{"activation": "gelu", "init": "uniform", "final_lr_fraction": 0.0, "seq_len": 1024, "dataset": "wikipedia_en"}
MLP neurons of a small language model. Each row is named by its layer, matrix (up: input weights; down: output weights) and neuron, and shows model dimensions 320-575. Each number is 500 + 40 x the weight over its row's rms, rounded and kept within 0 to 999. Numbers have three digits each.
After each neuron's rows, "fires on" lists the tokens most often at its 100 highest values on Wikipedia text that the model never trained on.

L3.up59:481483486515500569494498470522497564508485583538523506484536479485497456503494575488509571513492503455566479457491562536566453479528463468503597532450518459408580518503456452488489535570567518522594570473527470453555508489517501552476462478521488557492499453513482492541492488497487456502522420556468484521492486530553448493499482569505503550581488483542441476481421533464420488488488472460517514577530507461517549501453488485446450503495467551474482431558495428482551503494495447465522504501450498483523489501460418506519550534492472448521498615522534487446444503539579539551486474517476491522519529515451490459570585499517507455492541437457488489456403513544536507523469499438494479482479568511530506454471421568545505542520473535535505463498498530516499471458511457
L3.down59:524465535541419416500590510544533512563498486485479519464444567464538472546552480457465449489454474530485531457484515469522497596520484532441489486503495567561503500485489518505499573477590487546448499518574481555481543533560478472486572444463505508530532513494528482481450474558491620543481512546513471548481560533474559488471518483507528500547456501532502532595474562499477449444523500478506500517493490553492523535484465484541502511483545473442484488537469431520550420477547460555494506443510468522510437495480437522506522564527494497456551527542481498492588493501495500557476481563502460540444491499453510533457449539557485528405475470517400554549549534536489484474474496515495412474547467509476469524469474545476517483584547468524561523531502479521533458516566510
fires on: "1", "al", ",", " of", "/", " "

L3.up1043:458466530452500513534468479531459585487493448496539517532550521538406490518487530523545480526518493561517546434471527537521528599515479518458526511542540545549488544447452458511516517516557515498469492483453537499449443459490516491496480528524444466543482481353444527473522522529489500571503507438500510507515511499551473522504462524469514478558482434501532524498447516576502503442499426494541517585479524539527499534617510514567512484476511519493418515466491426467498450461472525460487453494473468486549561429503543449496441578494482508537465576508513586543510529482490554486496516426611466542532453537501534529460489496529490518507530456475433566528471499449493481497556544434505482502481504533516561499511453571522567472511449484504499503455475517470534522488478489
L3.down1043:509555429480514512544513494568498451513440496501517465541519521466497577490453456492473528490553548435520482454505542432517472513406433470458540465536498498457519502510526483483474505496453527467489505482468499532533519439498522485533472432504508508497538486512551554495476467472467535560512644502520532426400435545445496511433444464584488511539602498506491503497511522525521487439554488503511570547514483497529485465501492446505532502607550533484460485563459597504525533415512517483449538525515488413530575487580523533472492475539563439503506403530489505462537506489450523464543551548561522465542480456502472453530511446511469382480478501500484481474506488491465501457491515509478461458492477479438473461429451475495492532471466514546491481493447501544519502572489479
fires on: ",", " By"

L3.up1818:525470501500480514449401554498465563546461481497526483467496510509487495541463516506540542445485547541493471487529484556467466520522538394518516482514520506554504420456552491529460476542525480491466516456487537586469485531370493481490529459477502482484515457427480543449426457513476495484455548530479500505447481490510579517531509524538435481529436555471514473476472520576514546458410499476599518484456494516450507469482532531442492595502529437491486505505553515461550519516516485479477485488461630443472470489445547528564467523495497519499456525526468557460499540492479485513475484476444487535467507472464496561540444545512481449532519495499461464559480533444492469448497530517545503523535522536506575454432458488591493440507471536489542499455603491495471497527487467
L3.down1818:524496537505519567466499433484484461446550536500575578467535503473532496520521475486442452452552418534514458480463568544559530499509530545423532494524492397476512545473503456496523458507509502474434445409491472482583540449487518468491471508494508509497429518558509467467492523544479593465551511418531520515507480530578435479489461564551560539524504495496562473475502487519467432454528527507448548492441436450506548467537462561503515451472452525482536543444518553533483494507554577558513549508525453448545517574551495506501522508468491540532406454508466446537483418481477462547548481490495498557518537539540565518477473477496451447536497503549557480476452488467480529455535499492472557505557506489510479503542505526488499489480492482537408499477427495475560490484480471
fires on: " and", ",", " to", "-", ";"

L3.up2880:544501413529450441489561525441483450474464510521513531466484503480568493504484371550499535455444541446441602509435485520499487520503542507516483455481514511465512494530474449513428463447483492526543543460515403555473545506552489519564501479551489507529522476401537506550580432464535528405519530497418516506455497524533520473433502480465440522545545542492459529447493588483509455473484470416480500558504497540558530517504511525458448492511473492523404408579489521495594480570517454490536441426527492513535508497451451469494530453507499504507552558498492428421492619495389515449463509501539489485516521486530471477551466485498454581528531513507494579556485549468511576490520472439520486498477477552499551531478464583590494566456513562513508511465551518427464578496481453
L3.down2880:495483473518507576481538486479571494495485512455502488435571427519466540500486523446507536558482493513517445396531532423477451487475492527537589603478524431599501460496540515588508532493483541513521504494467533481498510504475494454510497539550550471444417540464502510466468511594465527602537529460509488521498530564481533519502456464482534535497590404499517442512545501519506492423516459506456492515492508504484503474559463529504384443558535582499574528592566527492487509517527538514531455588524489492525541448496551545551471459478538475538481477531481559508573428475522466486459482499447544489511534533485449507409500496551550498509507513514469484515501410538494526505462545523549353508552546431476508530493462437485514545548508576461509494496506527507543505501495527
fires on: " ", " from", " of", " in", "8", "9"

L3.up759:479503464455410448456474490565583455516555497508479511467481500496468454518531450515472525502540449456450489556484450486521467442576485487530579459467446489456528528476507474516483473542493519503551464513470515481558564524446501508473496458525485523490505520597518503449486579514429529463462450511610505519530560492497476485552478527462534499517555476528482527525526453580480526449500551457473452508531504475516547549527603489524539497541538479477540512498540473483481453498472477491490488513509435526481472511444448475596514549475472538578474472482495451455521480493538535471519513521542534545578480540490431522524564431552508488481456521488438462486475502519544537514461483524460560477491503509520537573466408526488497516528539542522489427561488433505559577409443546
L3.down759:557494524464467446489571473556509520478489519523463497482491480564470552498461492453543469443531497564492488541484503505606482539550496533510507520473508476504435504551527470475494470449461522513472521493541455534497485439493450466499599589445432494489526526510515502558484467472596552423486548498549501547486467518501549404477518527478416465507452544477468466557524427456521592544479557556511420467452467522476501474451487498461491480515483513453422549463483499511531508545488495554466537496538517515510466503498459459463504506474512513472480488478446546484546486524426446468528423538458508518516544440492442536466515548534508425425494461440540491520427478572489487533447496459519462534558541533507448491531504438516412454434476484519492502547448516470458467536622470
fires on: " |", " ", " (", " in"

L3.up843:591476488542463533579525508587524470510533474598487516482499543559466575477545552455534442533473494502515536497514459462491498492509515570505569429393504471595500459434494435444482519468509533499483488511560514489493508572508575527575470498513498500524539593491540436509513534496501489467520507496507552552473591480494546499518505516534466494473477540464438475535490477563494457438521571488487482480436583481532562548482482453491466470461518518435551458552484492578547509592555526528576483513503435465538517569506538435429483539523486462520483539461468458442462400491470543506508489563569545442484514485484457531543565488558461506464447491500462505527518515582537515506480489540397353488514492480568529508527514460500525488538518517567577491505484546504536535489505500
L3.down843:506544494438484409482402486478506542555475445502547484441502515456509475463528436474477494462526549481479480545494588391512513494454485485538442546482513541467461524534496479524541524466462524555496503473485469522458539489502354475425488516453492515552448519489491449532481393489414574485499496529593456433489498459560438538452536467517526461516499479543476455517494414461547518507481411489493527541561478511499502515539508521376555520494508565582473510506454463453464531428476491513494539580481512572461494428561439534480534507460586500485486469563515499492542508462494456560490494506432481547513484455503518485470457523492572419508520549532539483492496524467518440524468473466558547500479495490506556545441479491515471533514482508501522519531496452534529558474574501
fires on: " in", " |", " of", "0", ":", "\n\n"

L3.up2895:499518516487490520412447537544461478539445516495504461528550550521516520510560455536465473507562480496478468466469518478487503498534516505498460437457482500553462498573513466474566474507440472427473473490515546454446468551466472469579485498485495384481546482464491481581431476521503476469527548509561481475546487490512500434507531512483494412545464532536491474448524492453458526503543513512475497479520544506488512497432482498508496487440435532485543500534456530473454503479572518509517512563591503424499580485478452547543395517517498649518473474509487538516498558501549471436491459460544449508508531560505445518536479531566497586534475468510486449489514553541587549479490505547484513471525485502520507471530485532556443483532484478511519488514460451516473563485520452
L3.down2895:539534533470476449502498490507485463515502557462471544503499487483438561492541510455501530512507505439471533501472506479472522429439533466486454494432498478454539479474468529464428495533385511515449536540534371485495470496487424441477567569591497557560482503552505498490559440518494533547473483521461497510514437506519465524572568544530507568530495469518487473480427444526455532501593495434501525472489509491484513521525511468527526486396563539492427449518557451471475533525443430486475497533467528544498537477476493493468487519517535473467483482484487496493532428531476485528471502429501465488516509492450552547500433494398446475514490571512481490463495510543384493484497551472523573435486438503538439550462561553489513559510508498488437467544404528494562486483465528
fires on: " |", " ", " and", ";", ",", "."

L3.up1737:490530504489458564527526473561441501587529472510549606519526464504435504469510562515561487404485559454435527514541549569492543506508494494438458539512394472525444522504488466535500467545466519567548477522495504506454514516493520518553502494559460478512495520483381481454483483507492564499531456466648498525529393477427515416540511482542523449508416535465460550547425548467440547494519511512445482575462486532496501565470502497529557395490491409534482485501508538539455454473467496433532459469505519487455533506498453454530457551493530551552506515458452442469522522512557502475505543445468499476496456506526473508500515555505476493527477498496498553484534482482464450485442520553483554463457448523475560501460528531477468519451487498494441489498527454490533527460478440
L3.down1737:469507483465510505470458499477504548489442553513483476532508519479527480492533525455503486473491502527419442577483397465528504431473471497518481428505519453510565523526524475590556509557495479446427490523512481455496497450461420488485542583480489474553491461551556493512502511502565484522530488524494439498484528550525507503504411541508519560508489551523566492458463553485485569470450477502575504565550515455504519541509548522550511432510509480516556510483503477454526509454452510445462472497504488580451548551504421537492541451477510538516513479505440434563493460512509518541498540492511506603531524418476577571502559477527455479508511420538477507533482462488467504560614444461516558514478531532497601530458442502484468543492476528476572519520513454525488486436489504
fires on: "1", " and", " ", " or", "-"

L3.up1300:568542457560491433458532492473509485483481546508485543507483524514462609460507548463499501478541464565485515495503555448436519469497440528489544487504540478482541471494505481460388450454553504411536524489506454503563499488549498480515450498483571519479503550506475473513503555457520568468546488448473497524500512566545535568536514498490476520469485484504426480501509514538482439480480502426503539415508592517432505470459519507516440495473460528542519473568488538458503497494525465478434456523572561524439389433426502480473561574464531416495475499522581495511503552473451491508529481533504522442499451555517503541517481449504480538513506515591487527511457488451477466484592472553512540509477503444522516449492522500537470562468564479466475469569458516485440478518553442
L3.down1300:443461504540496499497500538432569450449525515523453534484537463508548445559491478531470493473467559484481486516396482445436547423553483455505409504507548566450500544452520461459437475503533487574420513503490557458455505499485397408482525490448482492485428525553444477573479457492592474508509531555482477508582469549565492489421489515487468499503494433507477479489537522485488469453530429480522506496406437445556473452444456508511474490579549521447491443527436543488483449455463500454517485529516488493418441462535500499486526454455568524563519476457550515494477520449518534547468502531489509509521520532513506504487573459442554535490503472432509527554527445532510517547521491457459531563493489509412479461528509459483462495517483487497568535558499451504495532477550515
fires on: "9", " to", " of", " March", " it", " "

L3.up2491:503511510484529495549480493513492523516453410480557452471482476547525534489536511524533548475505528567531453560500451492485502465569525494492464439456517532471527450534485489529493469535514555566501425509471508483485527476450416496397470534451523532505462519526456443466598508485442475545446527520497540516466524540548483510429488471574536495628538442527512540543536545531532459491518502467480494543432537483538538503599586486523539478596546514519523432451483535530481486564535507493547566577428569491473480471417532555519470467513506495448533458539474489471522493459516558419465510461477548531511581471489549489491495491559451442433387499457512592503526539483535512498481426511457510516494420541499496475491464474547466526554540536475506492474512459450544502446543484
L3.down2491:484516453556505540555465417554569467501528478546465549425546535511464624477453527482548499502518528511575568574457519464459526483490504479558504483527513505436471485456489509483456427523452511526457516467580463465478447530610497508567445484475520515495599465504459461520501448512508593490492511513618548508506435512518463420490592473480571545487456517482489462495503494545548577521461524532437412548469440522514528507537487479496436561580463490508483467532486539556565501412481552522492513439502465516579416553507503468451509560476469476498543492466558465475491430397500535515519494534500523476524512487548477432502414544559526497531459503478526503491548450427523477549458489515477581468466536537652483525473486490517584547509471516488496451478551497521475429512501530
fires on: " of", " place", " in", "–", " |"

L3.up1661:508567497445478467547485451648490474486455487535476541552507505445439474465430530506504501517542586566486544520527507562456432502512466597493423581445514520539483496531559505453540437493514465463512513471473507473437549503523533461479480492559434514526516517461503457541563504496502493515469499563464530469532514466414410539472471465489443491483412492506522503476518498474507472475519543499525473521433544454407490555526518453505551498549563529495406518539566499480440520495581520486535479493495547505518433449417542487416529542485508513548520481542517570511512561471480471547572460475511482484517478469480485484491556427448497450523514521496460521533495494499509515497474508540516558519441538469500462433441533495481514505503509473465500486523490506473538556534453442
L3.down1661:472453492564577483500560490417532500547518500414447520505529393446465559533500458488515485481531462526518546520481518531493541483474478548480502559486496505458532554481513552535458568512525515496538461563517492546535510534489481467474481559468500470476490581533496498446489559487513469523537494569542530592510475565489509496517472498441521463566542508574488516584542513514516539489481487497499515497510455500441551529489468466490446541443470518501472433529507474547485474486496540543450479485528504534486534497509426549419502422540629449522534536560489464446504437498454495453480496548505474521478544471451579489559542500513501556524493468516511482501483518506449446438539552440462498516494509523527473489476540480479466475481503466425420538496466448450588519493523602
fires on: ",", " in", ".", "th", " |", " of"

L3.up84:496516492524455503514491502527488504592500421493495466483490532563532523480518530495517510531526497557553515549531495476547496549581431575469549577469541520500485496492406469532421497512480539455524553500488449529450422510463512450473467555527437510482545497470490467397473492463489519460513444522633539544534493489506511497497536448514471495502527507479535488509524531482552453451467525416433517530500523539431460490512470520453501493474458503392427567434597489503513560449478512498522478566538504495532485574512480402506489452480477482550464527496478569488524543453488511613505507398450499486494491468526457496499583492524440547529479571496542511490526569498433543485514540510529497518530510521506535529504482487489536470507460490509449544506531490497501533490502470
L3.down84:437506520453497520476491480538478455489499502501484449487463469503500500513533516543504540515537511466493527497441518547510464526562563392467497511495468533548558488463537495511494496517538538454539476494458468415542533455449447551534460545499549498451522581467508456454494457482535478533413512496501483537531460403497519481421522537483521432556539507551517434524503438466442477578555486477466571490496463470514554496480545487586539477459518496499520485553559539493567473544439468552537613519538586565508559454468468600435495541565470482458502410572439480525524444509509456491480505480561442557482465521552473493503550486494522497457457524557497477505503450528495534555506520464424553485526450474533498418490429544512442511552514479453509455481542594539514451488546607
fires on: "-", " -", " of", ",", " or"